config = dict(
    hidden_size=832,
    head_dim=32,
    rope_theta=5450.0,
    parallel_block=False,
    max_grad_norm=0.5,
    decay_shape='sqrt',
    final_lr_fraction=0.1,
    doc_mask=True,
)
MLP neurons of a small language model. Each row is named by its layer, matrix (down: output weights) and neuron, and shows model dimensions 0-255. Each number is 128 + 32 x the weight over its row's rms, rounded and kept within 0 to 255. Numbers have three digits each. A neuron's up and down rows have the sign that makes its largest values positive.
A block is one neuron, or neurons of one layer that tend to fire together. Before each block is what it responds to, as a language model described it from the Wikipedia text at the highest values.

Second subword fragments that continue a word split after an opening piece, in ordinary words and names, e.g. disc-our-aged, ex-cell-ent, Min-ato.
L2.down43:070100165151141135094191127154133103165140139133130067123082142176116078080149096129135153171127093143093125109122130156214142154120139190130091147137103109088151098064130129143104157145148076108124061137076111112097139098109118066098154077154130161127105136104167098098103140123126159082135121062104067173159103051089104155089142119115151139079130168147159124177128118096108184112170129142105127152087108127132115174166108188129158131182136092056128159133084100124140103161170071111101094126132155069159116158145145104152116121129135102148160160155135141092180103086134117127061090120159148145111112116076115142140115142132056152089122156095116114148099140148114111217126060100100080145136107101193137176065075110131099067106091169161075159083222139180126149094138135
L2.down996:161178096140125162129082160128100094128106161161097149095083151105142124197138125097166210110106155129137119141152047111128081176097127091137130104103082130119130083152122142122108151172114143122143142125126149160096143159178145118119118182112090185140099114115119062139191082128109116127141135112103166087139154113135137133173097104097124075153117137139166139136145130072099109119094108157099112036174045119126113096140114197174141069150138133124131073100098197109129068124168189157111110129129109123093173140116141126177156124105095111122093096134160116134136094143145143146118157132081140157142126188148111109095173066063177135159163147165147155150151195097147119081144104177125109109181131112138130147136130171139091096101124130209152122068119128138130142074142119
L2.down1754:066056060127139107181134098150085080099151147164069125140161104076114155107132135115111108136150104089114140147127106056137133142074109155107128125105105131133128117123120079070139090118078141139113104122082150126146105131119072112026197122096181125151111113105130072173135127094130215092177164183148139149125122180137167085165154157143123071107189112112157111121115136138119132135069141074106093133173153121105119133111127187125103130110175140125110140123144150117065129142049126153136139172088047087113120133071094082141132081089131120165104163111182102162155121108116104106121126109124056143076125214108187128140153136078157113114135082130134114180075097174197152104172143105175139137118120181148150100189183113122208159206121148141163149140102164145144047111165146
L2.down1979:141111163134145096108121185092162168064130100083113161120175083064120168094096182098216092133122094145134109141110178120125156164120106125151081109160101138089086139117116179186099121085110094134095116144093183083135126178104172140149193159168138114146142137146125164165072123136136140136176131107157122111087164115118102143128100105124150158141100078130061198129164064110159108156089058183064089143151120143161064133143091057120127124167110138088128155109130154133088145088118116176130095137064128131113164106171123113094171164144122131109144151146124153165156125160097146178125226174132166160104122092117150127127087131150130165122080149171089141159103137115132073104164192145148156124097119134203075130128092100096080143172093115064143140102104095132140092088183107

Second word pieces right after a one- or two-letter word start, as in N+ec (necropolis), S+m (Smoke), N+ipp (Nippon), half-b+ro (brother).
L3.down705:088170164151084055071107122150142120117133179146145145159152135180200131109085207160134151107142112137108171114096202129144142176158082133072117128179110111074115153137164065159129129121122106094122140121113200105166107165160087171213135158133162121186123144122177082053134092154152159110123137112109105180168236070150113152121122099152103120134145071121085097127172094149145143165104128174103120146123084082167150176165167177188157114142129163143156096112139156102144117141117147175148111134086154187142132153085110185142150140125183127167082103126121079131078141140141140067119105114071118088083117070098118122175129062151129087103106211058109106149120056109130198101146157111073186100120109120190177081167094128128174130127086111108157118165130117106148089171185100

Second or third subword piece inside proper names and rare words, often after a capital letter, such as Cl-if-tonville, Mar-ac-aibo, gl-ac-ial.
L4.down360:081168161127102118148070098093128069074130161110142195128141123109147106150110127082138121106146149143103145155163140112183135146092139144150123061120153080079123110093092057180126096134119138045129101170137128140113145145143090100085150142095111107136148122092139110101149103112169129142143123103120140140125142073125120160168129114124076098127125132190070149165108134161161102167058151186106141166202163133169100112076104070140070051162132104156169174156216085117155077121161145142151138164085149050116112106151117107101159106125156116102141088149121115086076134105159108161130163147100097147106163106161133123172157157150098118152161220100124172201176045137094105125087086124166090139107034101091155041110131130069166112141130167049148133151111140115093080214144098
L4.down409:134128156146065098106108172162121134190099215124107147161113081124135115135131119171123173160177085107190133131146107168156123150064108045176185031081132137099134077076054094168131122110055089154130179146140119159075157104095159104107142100169137133139166092078111171159122144118166196121155106133170132100183099131120092103106108140086076096139158149070097191147093138171150146168134164185142142164144063180118165087126173025137171068126135130126148093150113109087112095116138109160121099132168181139111123116127123162096091077127164094130132128097126071127158047168146145091172135159086139125141163137138201123144093116169146070071127085127124165188083175110109076080077094151178178151143092101111077116138176079217103120170174175149162092112094128165176051122146155
L4.down682:124119112170109149093163073144069107113132076163105110138138107097116099128148128081147116099047087092152083146128123101133126166139150138090156107086119146143134085165110081113144122085165096142111064143106124102146126173114129109103187055124102123144138112131123175094090182134172167171130151127117127071120142104127129142096100116170120123182122092196128169153106130126154120116042191087145103101072148132116115113139135064107112150095180156135128118078204143134088164153140169147101070153164101138143169125133119126120146113113089106139132098111139086094087126180083150182152105127135112185070101165079130122154111166141130189131132105139085119109121159149116172168147122183121094086146069098148123177146110169040114097158198181103093134081112100124124085112157141
L4.down1105:128153158074121143148162153149091122086092093168079146055029125082121143112127071098112131158099155115165077132135112154093108054108145113060101106141124191099110116120140119157138146097107113095076132146061089152084118122064126144119086135118154150103109166126068129129188168180074109133098148117118127154152073170108079128173144137112108152084115172079179133087126114171166162181111105098146183163121156123180160125167096079143063086145097121080120130056202117145108113116128113156122160180104118104094078121117162088029128125082146136145165185160108136147131122123106168152204103131064183105139167118192147126105102148057134119102120138148131085085072116108108103096145085188156087170117122083126154108087179142138125143166094134117189132151182137090160124131164148

Connective words joining two ends of a numeric range, such as to, and, through in "from 25 to 44", "between 1100 and 1500", "August 5 through August 12", also or and table bars.
L2.down167:089099162143108147136138092178109106166198113141133140109104172135151141160135107151153140126134116095131150125142129106105176041083085052088155064156180109160154183111132113067093178111085153118102157141115183121137098103076138103089139135107131139138129133109059107129123078083175162109133084159122127132075164194134132058174066140138155039173134093123108149083095075107057159122188128128096086129093128091135124099159121142137126176088164157155167077118110128132091155132135165102189151168134182116175124084136138102170081147150183089110115150199128131136073139108144085153096111121187143128129169121103126100186144100063198150120107211120121127079148157158137109139185120150155156082126137134123118089126158060101133149166089090133109102147111149103098171116161122
L2.down785:148129159084111105147142117098156120100159130110088121083132153117171080136095064156148166143147176101099104170178150111062130074100126148158182069106154155120182179120138204142100120113102172154095124100172135077102164058144193093086175118140129178153089148164141167102147105141151094169107126157142161142134109146103078127172116107154114092060141095124147163118110147109101110103120116124084154116116118143120158089121118164146084144134155126115135124180130066180078145075137137111102147170156142104113113150099082129109133114164148116131131078094184079121127158137165143095142108145114141059096136173211073133140115108072158107161111073120153159114119099115126167134090125085207186147173196134095112048093143116056138137142086160107085120127102186164126163127165176
L2.down1257:116152112161165095115139119150127158111122067169122174160154102165112126142118167115138093218147120068156140151096150116136140054075200114140167132075150128153135078091122146148105110100119162085108127151109090087140163062121172164141144091133114159119051173116128167144064106089120175148081133159069093112103104155105059116079075104127174136083106129139125131120102131195139164112115092168103138125135127116122031108144095133170123063134151121113141096039098121132156147117113067170136155094156133098089112120146171124141070125134147115080093117125137140061112133143137152120130079078124164120166137143134144108136112103096132136174095079118176192098100076141175173134112170161157145121155183100169134110119118129088186120151133109190154156110124163130159112119123141
L2.down2055:130106139188174135161162104167091129172178192099124172049121172139150171157166128141130074149124074086085138120149131155150125133108179176113129133127133146153193082113178138174186105117100135094099134134167095178132143103118127073169138117177138078146082116163142091102139132142131124077100110155166099129116134149141157112118106125109113121190092137119104131190131131119162156117197136076132076177159194156170108188102140123119180025102167146162150119102161053139131108104127088153110094149145112144183143107114146107121120152157122111114045131173098152112135114148165140163099124108160165153154157129156138059169151152130120122153144098126074130087117133093161093142169095104151139131125150147087073144159110114088028133103169131170103110174109131151122142158140109

Inner sub-word pieces of split words, mostly foreign proper names and place names, such as Weimar (im), Werz (z), Wilczyński (c).
L4.down93:191153108175211102103086130159114085111149134130079120145088159130106172106138075065103137135139097137139157094111159093148109130143114139118205121147171155107209114111081173106077137106124118105125132137055167127138085076155104140114147113165177069083110136064093130146130175095122185152110104065088120195111138160178105187099123107218091121101145165143127104127103132049112123096157172125162121108147102075146148144065092105165116190163139132158157139177127116107131152164090139117167116149155102185093109075109078152160146155131076121157125117084151087141088114107152166184131112182126078188088156115132115138133102158128140104164128124109143089079098154122092136060117089118115111109076134148128103136113145135101082132162135157122114141164137078160121039135136095
L4.down925:123072102101186096173156111088088185119112135076108098077156186183113144120146133153120123120138139096104132140173137151174159158126153118044114123101118179117159121042124090116131113119082114129103151098111183121096122120085121122223141115163170056114111132152128109135199193132123154156195109066141151185128117163118144144129149160130152016158112117123134079194139118172144155105154126144124119125084164077094157119145088111104172201138176152167091098140145164148116103144159179123131100112161102120094121120129115163074167134173041109189122097137100120076150120153080158068132128139087127077117159157086107106066149134157138115097115105093093118171146167192153214170098094123120137134082165097124129147106096136123161178170129104182083069154139108161116120141116066
L4.down1124:129159119139154134129129131151169118083146146138177135129132070139100135132087107117100053142154068168129145097141128142080103077088167070198168146151127145123134143125132131151146092157130135132139127129121114111138178068097132109066113104127098135113053134091090142149143069153077096121158120131130124113066150166040102173122133151143138103125084084145131139114113102092095115110126068118159164098128136120145174095156159159152189101102101126093142110127183121129085130196129134114103154107041116112181143178149116148148107120131118098059119193121075069111109147133136144089144159122097088155147100053148158100146120126120123073082154133134126139125174140145063163188090137099159103152124161126166079102179159123119173108113116191172118162122126150152117130060059106
L4.down1849:137127168205174144121120156121112146119127131119117124095163113071091163118179161194087134107154144140132104115075145127136150118188098132143165104156120141129142113112149155122155090088142158171080119138111172148102134115151125132157150091134127114155113088119108175157129157187145164161124161120160118161144115129072076141142135158134101149063136111125158086158064120160166154118146112099101042160156093107121219099072103154153112114095093088170120172083096112112122159140105130090167111139125109103060205188144046117146162146096117161097133107095128109123157132157166108115084113108100087105137128096095105150088100129074084099161089188151108095119148045184161091147153085132154137097078128129153126123165156131128137119110088092123155097089109081140104135163174150

The slash after the appearances count in footballer career lists (e.g. "27 /", "7 /"), plus other separators and labels in tables, infoboxes and lists.
L4.down361:101131125178102153218137112156082141127104134125112132093146121109158161188185212150106131194150181141104157094169164127169111151109108138099121183185154089119120170173133180173085105156134183118133131082162138166137092126130156179146082135158105178122112128115158081128101106126194075118058088067116187139165163170077106149066110131136126150121099138072116154106046170118135157174195086160120143159128136099131124110131129245128110255133097104098122062125121169171108134150067131114090153097122086143046074114058150117124158130159130098113174092141150113099123100091155149138142130147129153072151110104096099134156172074127129190143140111088140135134142185120138083126163182125141186104111160138169052120186155097161163141074111101222179078112107197124162121147116163
L4.down697:082094172186054103155161112110146170105152143129111100093142138108109159122097079178157096153092141128160177197089104173131048079116196075127158143174158167198125137095158104172149166131089141111164159130110081137218065058179112101113135103066187135084145074082041089066155158156116144172091178092132140133148125096195079058099111132168115141117122103086108115150129099160116139115160131087134177143148145107099111160190159146145072176122079140133109190101099130139108111125093075135129092164182126099123098109133127117156107126163129107144138092149097135081103085151098079148169128192178118112143095141117142127172119135133118148148126102099143142158166145108168153136123090169195255088108099143118190087162096168162123156146135122171206149092104152133116120089111156
L4.down984:177129135125101082162136139100072125133113080140141133099119194111053133086139158146106120130088088150173157187155118192079104133147098111151140123093167163137124094139184097077092125137139129176090139174178078124118140142103082123146121137172115099122128150144125103183119118155109078098108104172090164075159127134072186127137143182208099181127103194115126142154135098123116101098119176124186065115116138087148129153148133180119089137092160184158086113070096070158080152104140171169137102138133089197103170156123085197119110115103178119098159067150110128166117166142080157133113139076169159105068125147044081144095127202095154124173067183091112159123130178064152092057089095068130132119145115168134153157145120110084122099146131146209135178116138098107131140172149113
L4.down1239:142141166125155132077122061115149142169129109176098139122129129149121111131116151139125173135144118118097129184085053178056086119144124080131136079096107130115158081126127145158176110141126187148095134130134153146184154089184139148156137131109169106135153173102115176102152069139120109125117175155088089154124100118144156156108169086076118112119102176134071132138140153169119194106129118090167142117111187109113095115102120160175104118128091102114110153195161198205155147107131144130100162083129177117162103152097080148102146122114164124092137164156139180128123132146098129102157137069152177131125206130145081147134177098117038170151125135120103112150108103141100107128129093175086142157110145175160115089175184164156120160158107111093123139150129115130178092170094072

Short word-piece tokens inside a word, usually right after a one- or two-letter start, as in o-gl-u, w-er-ewolf, L-ich-tenstein, f-ro-zen.
L2.down315:099106121151104208198120098079086124118134079086115198135113124117083107163176138163135145109123098109094161137125050093135129150028205121136169048151161148098163120175129127152113135155155073142132114194119148110138133159124149168175139168122105111160130153182159149133132099107123104141164091088193079143140189127125151022143084083212130122162166169083144128114142214099097136086142097156145193141146144154089086174072196124106075082146120100130099148149135163151112179166100159164114132090163106109111109115083116096109167174070125125111118160114084080105161124163115112097121129160167152073119053139180128109138189106160134158121093123126134077102107123046084111224075155169143120154113145137166092100131153142090113151183148158117119101154099120161130133155139085
L2.down596:142143147094109092171130190107088140094076078102164084109096150111145091128157056133188147111090149071151152090126157064158126105165088133085060085105102155102142143136152112071137134171110145148040090129189132117153093122131148139173128120110174149197111143089101067147138139152178068089122108098127120142124135153151098140160119088126117124087132113118166140131149085121199137100152159116086047130120154182114105098158083081138152115150128138114123119076136153142187137119160121094111152128149093158129168207134145134099100109153144115118115068197171175124106157133125129133112138123087152162072157092140108126128194111041105135130147119093124076136175039156171128089175162112101152141121117158192101152111064069096103100134162074079101140085179144133127169094130168
L2.down949:073052125100129090131105157131103111095186151153125142134107119107133111201114163102158084129162120079112101113119083160124156119129085111130189114133120114138155141098143155094167218169081146133130102056071132123055086057152102097180122141116164193182164080173089124120116182146162133115110088115125075124144145165148075096144204087179126159111133120084140131189159195066161108148066078150132073136133105216121083107062089164124133140147165104114069129172148117125171123129136137108082101158137097145074109124161106075137144138141125086137123127109125112162156125118167127153156083087137082123156095117106069127082108091113150176165144117166106151121138133199125146144103083088052181124086107108139143164160138116135126147136094175136160118164137083145097105187165147
L2.down957:139134115136159078109153096103088096137152075117146079134119099180133102160079168121098107153179185059113129173118163095128188101095195122133079110115130150130174177078085160166123113121135087122108142087122118194102187148076127154082093142190096171107155127139101123175181157133125136136125176154142153142080109145099086184079153150153204128085196112118152126149111136145125147155154125139133128168137141088115097113111101037099100120140134128159140118126072117180102141079160137124091116117198145114115159094148102158110106140099135151097101134163119113120181106144108079172141158124099152120146144101141118102107075175153154144107116110176126127154118081151073128166149047143115088140130136147160094178129131107171109173102144163064098131081087114123123156137087159

Word-piece fragments inside proper names and titles, often foreign ones after de, El or The, as in Ann-agh, de Berg-erac, Zen-ob-ia.
L4.down324:134118165175114150167084121160128083150131141080067202117158182146153087099150150162120146134121159147131149124147079165126126123144110094120160156129182116092135134136150127082097143092117092090147112156099147157127164119133126133120137152165154134145108123123097155097117147123178145114079153135082113126128127154074136129085114105137132109151192132121111117113142156102166112139122141105134114146133170106098064152134085168112097203137115145097123102112111129081152100141133104079112128150126180168149103150119143097102133165113112094085099111173136100196113075117128061120078090093127126132144132196174094120132157154087132155125140142152172148092136137116129141144149107137160183075093124137164122117095113125082147141170133119057092145059124149142107165118103122
L4.down840:188194107099156183120158073145140112094147126144143120182165146131114122128129144134100143105146116144094074143128155206147117191151142129132145157134161156112063158138119178165121164125175114144094163152128189119179092121098151111120172127158121098126110208107100167078133125145151130099061158158144111160150125132104147103126197129141093143126144100141180136126109112099121198138119105190146167135128105154105107161191158160138093255137102145105150091124077073147114138142124144135117173089134145140090077138141134099110136133084096210120109151107141171128104128026090185086104174079145164178089119095131163062120135151133121061179161167134169123117182095111109092112127132132126139168051114114137102137052083152108107132122126066127091110176168085054104100092185142
L4.down1912:118141084139141150086144109136146062077115090064157139112136087131099160085115155137091155120173143163088136129146113121136205124116156143191133142117078086154169115089139112150095110075110038090166144142158164185094198093117122107091132114128114143071096108131140159109116137123126091130154112098108108125090126152090108147065120113182099161175149152127167065106070089109146111137153116163124098067141070109068188146147163097117130109071156136152099104155140103116137131121135113098063104122095067152156137191121110138151120099101188116123154119129147133144132091149112157157148114141152125067133137170175191148208135159131133147165109129127082133098021139075127102155024212125130135122128152090139128080137101052095088170125129128114089092067110165113106122168110138
L4.down2027:079114088158119178153078096146125111136113128146152140183102153115075095114110089107131112102156105112093138091156116143124068124135118158112119136158123152121136159163074147091132110134110129117137118132145142135123184124154168164126122132054137097139146059115088130134117144111148104103155133078076144134095086146122111143104132140095141037170118127101152163141115204149090137130064118095138139129153144143165084126118152047128067157086192135132134140121172150187125121149134101101092147175155138140166070085135099138154108156116139121210130087083123159174132178121197183149138126162108132109138172147114145098143069163124141122179167120103126113110100150108166133119122139158091220081136142153126148174175104138123095145115108185074062151145147189089092146163136124

Word piece right after a split-off initial letter, mostly F, M or N, in proper names and foreign words, e.g. F-ré-mont, F-ran-cis, Ab-ig-ail.
L3.down617:091099139155150102187150126102081125160179140099085171123156111159172126096098117167158131159128131127136164143167108134150070150110137127114192128123194186135187092155106109205181130110132169066111125107202119088090160107153176118078096120146144146164154144147096100143188111132189132099118069123125151134120156098151109129097080140204118096089195060111163162102113147114110140104108121088109146046158151128131134068105054085094128081192063126193130116149125093145107146138073167121196138091123125144127140113135093160109189138125117129140154140091126148136153111118123178113124136134131142149202110205149138146025086117195129125122227108143089142100180115100103101142114104171140181147114076127109121126213110093119089114138123093077102161135088093162137104135150159

Fires on word-internal fragments that continue a broken-up word, in names, rare terms and table entries, e.g. Disqu-iet, indis-pensable, Ches-ape-ake.
L3.down2221:114093098108137053179056107156068152141120155175129148155114098142135111130086108136122154122114149126146108100131178149158120139156158132112114156182119087132107129097141079142075155135101208082124057166086148175117132118169138144099153174147148151105173104117125132149132122132117125123158157157157129171123107155119101124205158178102062113105145118137135119136151179142109154091088199143125105137084153076093158136138141155051113122141133105087143110133180186183065154113083101133130089166166077108124108120176150114093098173133128121121150120203185133137077107097140105128128125131117063165095081179129146099179148153114104128172213145104101122165115085090093135137133180170134098151124123140110174085087068109118116097158125142175099144156187151112148141144175127

Prepositions and separators right before an expected number or date, as in "as of", "age of", "from 2012 to", and table "|" or "/" after Total; also "first to" before a verb.
L3.down900:150137151122124178105128117127143065224111101146062172142138159112102068156107174112078154112114162093115151136103142097105055069138172132203133071108151185159091148107096125096073115085170100088058114099195121164135124154131128149071085102132100091182112163154146134123110144187156174097116141164100139110094095156072074148111151162158098163133089154145173154088123162132115115181099114144092169111143127176121123093145146142121202081094098129127174140157114142079043163116096099119082150136143170119130147159156152064183135138176114172095107162105115117130175134147135107082094134152124165096111155131062166148134166125121126160056112159103157159108165127139095116195141127127123109165158113121159119178116117134172140156141165147110195092166091119060075137107136205

Fires on "is" or "are" right after sentence-initial "There", as in "There are cases", "There is no record"; more weakly on lead-sentence "is", numbers, and mid-word pieces.
L2.down37:103164145061176127091088140049141100066100101165135167120122102095170095116111098144113012165091193113124162114118134152054064084097156109111133120131131083149114125140136177171140151115153176101161117126153086116055173200102092181097153118098156177127130103128076097095122130161118112151177127097150113124099139084141148148031138084086114119154155108148117131077127139124127107127157080136113124156132160140086111114090143076103146064165186135152108133162223227101190134116141152133103122147191118141159116123119143094128131134167167113102179137142110113095184162135118170115136137112147151080127143139182159117116119083150139140165095091061163129171093142118090133116111148145159155122143182110126156076114129076077129154166138090171109115122094206102098165170137142
L2.down431:121139120113104138093103095170216076104121092146085101135140058143114134096095075122090145141144197081114164083164054124099097123187123179123121121127135143151099144144153116137134192083172091118150140112153114158159127130166141171144182103099075116135108129150136156105123095166176174145101122131151129177149116151118091140130177093061178125131092164146087084081047132142147115139077080137097125167099147107177122092180176140127117069135127083091100109124101135177113132088159083155143129146196176113184151077134155109145098111059088093140158078107102100164082118177106119108117161152121100132110142070146109099154093158135164095121164115093174120079129082100142106143116100180150113136150124151136160159097132165103212156120069081151075150162138121179070080119144158
L2.down693:140086163154181079127104107104105176127152143129124126127151119119116111152134149155099177089138163113154117137060115118098132218098129139079154123081149095150097147127143129156129097086141129125131080168165190181145141114148133134103129100073150132092128106124061129136143156122171137154188098212166136082074091079108080114102102128111085112127124102106158157112175089140170096104180171119118109164155181148168095127111109201107152147109145105139091157141155133092159108182158089164153117122137129089147140135092152136118157137132097185139021141098151091157097119134117073157118123219118148146182151180157084172153147158197103096160119139110092123115112076161121124147105112115129106175116176132086183104091186136128114147167095079159147124140086106173121088129090141
L2.down1741:134137168130155130094079134097148144144086120131146134153106149152120181164099165086078134102162139147118115115116125128148156145148124172124174110086113140160090105127167127131137148165153149170164129138116057105127146160123162141129152114105141127085174178116118129134134102125075172120181142115159128134121150131132122097126193158091103119129124222140194140109187144141180098196095135170133168103171111126125114112136101032119098087132125136075153151144134132102146123110093097155087154138128133162116145158146123176124124126135130096097111159100122121135089155106181153148092125082126113160162175090092180116137175147142192094099094049166123106112126119084149159162127112197107132091112145127129105117103146134081130170126115156147092119151133146099052131110079154

Mainly are, were, is right after existential "there" (there are two features, there were 57,259 households), plus possessive or attributive has, have, with, as.
L3.down2045:107161166117115125144113169160124140099157151143119117147149137178154160144152130143138152053135105075168059108126137122095158166109149177163140150123160171107080159209116147149142101149113210135140127096114165146116099174139122115074120077091082146203130110131115122162074105209092116136133094145114105174124135110132093123126114124063160138131196127129170179115131186171142103126143090154117156062191100115093110160148149130123079146117149158130169137083119084114105168179116144166130067131093164181163129121095161114152164102167184120080080136118090139175117160117139155059106144118097130085153086149081148143139124130148113106062126104132050181055126171089153078162150161105148221183145117149111139135174134129099162146102134125126141102173123139089154129125134162

The second word piece right after a lone capital first letter, mostly in proper names and foreign words, such as F+ra(unhofer), N+ol(an), F+él(ix).
L2.down534:092162159163105167075152155078118137086179130144129125174122096132092079093124141107145113122166188132139128067093113148128145127135179148136119076187147084148167104110106091205151157098176089174146100127135143079135108188094080098113144156149125162098134118103112118145070138165154138113065177141161121165105136070181133169090129112154115143088077131138126147128180117084139121168134120167105147156145189133099161051165164098084104148155194171142062158106177153098198154134144105103126149105101146156101135117177132121144125141093105118115105125144097118159120084178128105094101116131172058164109117123117078152182115135118132174174097129128101132184127125143180170179097148119130156113131121090115135150184095109132090113068137117134040138144088145145115202150101171
L2.down555:088138121106122133085106128118110133138089146153133129107149089144121121131163079128101186127101137163160164100125184181154181095066107127189085193134136146079140189121151099096080159120087132155149099153094142103190068163163146093152163147141126162149154135161119129115092198123109134107145144142111120138153096178132163138145154109043102028044102148176181120097103166141095122136077161117133107156209158147145118142164115106095121108108124122107172099101174114106177153096122136139137141146096130125140159181141102146149075170127075102157124121155096090076123139068077143162134164144131147136090101131131123121112200129121053165135190131113177155161079153179104148077083125100105105157146132170200170134166110123151138106113114138123049140118133220153080120181124121
L2.down727:113111190118116091145111104147136143146097125141130149156102171133163116142154158172099146160109201144184120129113089131179125109063109114090119145075164140166138091157158171154191131126134100126121130079161189137109095141171167156098123094089159140114098136150109143164119094111160139162182145137133132098172118149127135171142099110106118130118111124121203145167132174080109123132109155162111128127118088091148129107123102219122110165092121094145114132148083080133123109105135151117133200158162112156120111178114137082085086127105112136097053108099141076103108142151128138102137144071154172143112140144111076104091160079140120142147088151116195095175068096166133121068105172127075125128149136125124118161164117130106177099212148130164147155129160095137094172166125110
L2.down1653:128179131081126168117097030096107121096114148162110135104122114122132145120107142115160062161227105060134084145164147167122132161125149112136156155135128103122095142092107109121090141114143121157145117076135128124111161146112091122178119105170095181118149071071192130153120079032141062123107138107150134149119122134175054110127166154134111142117129086086111139115175152161166133172165163088186108124145152122155149069147122115156124107129124114116098103041078162093102156085110084134088171126087124119067088118113126165120133158117118114134105165042102130121105205112071149089174151135107154157106071179125098163181092156114143157168153094168139139152166108103112140148176142123117135108106120127125135080164116177175108133168191115045165174158119185126167120102070163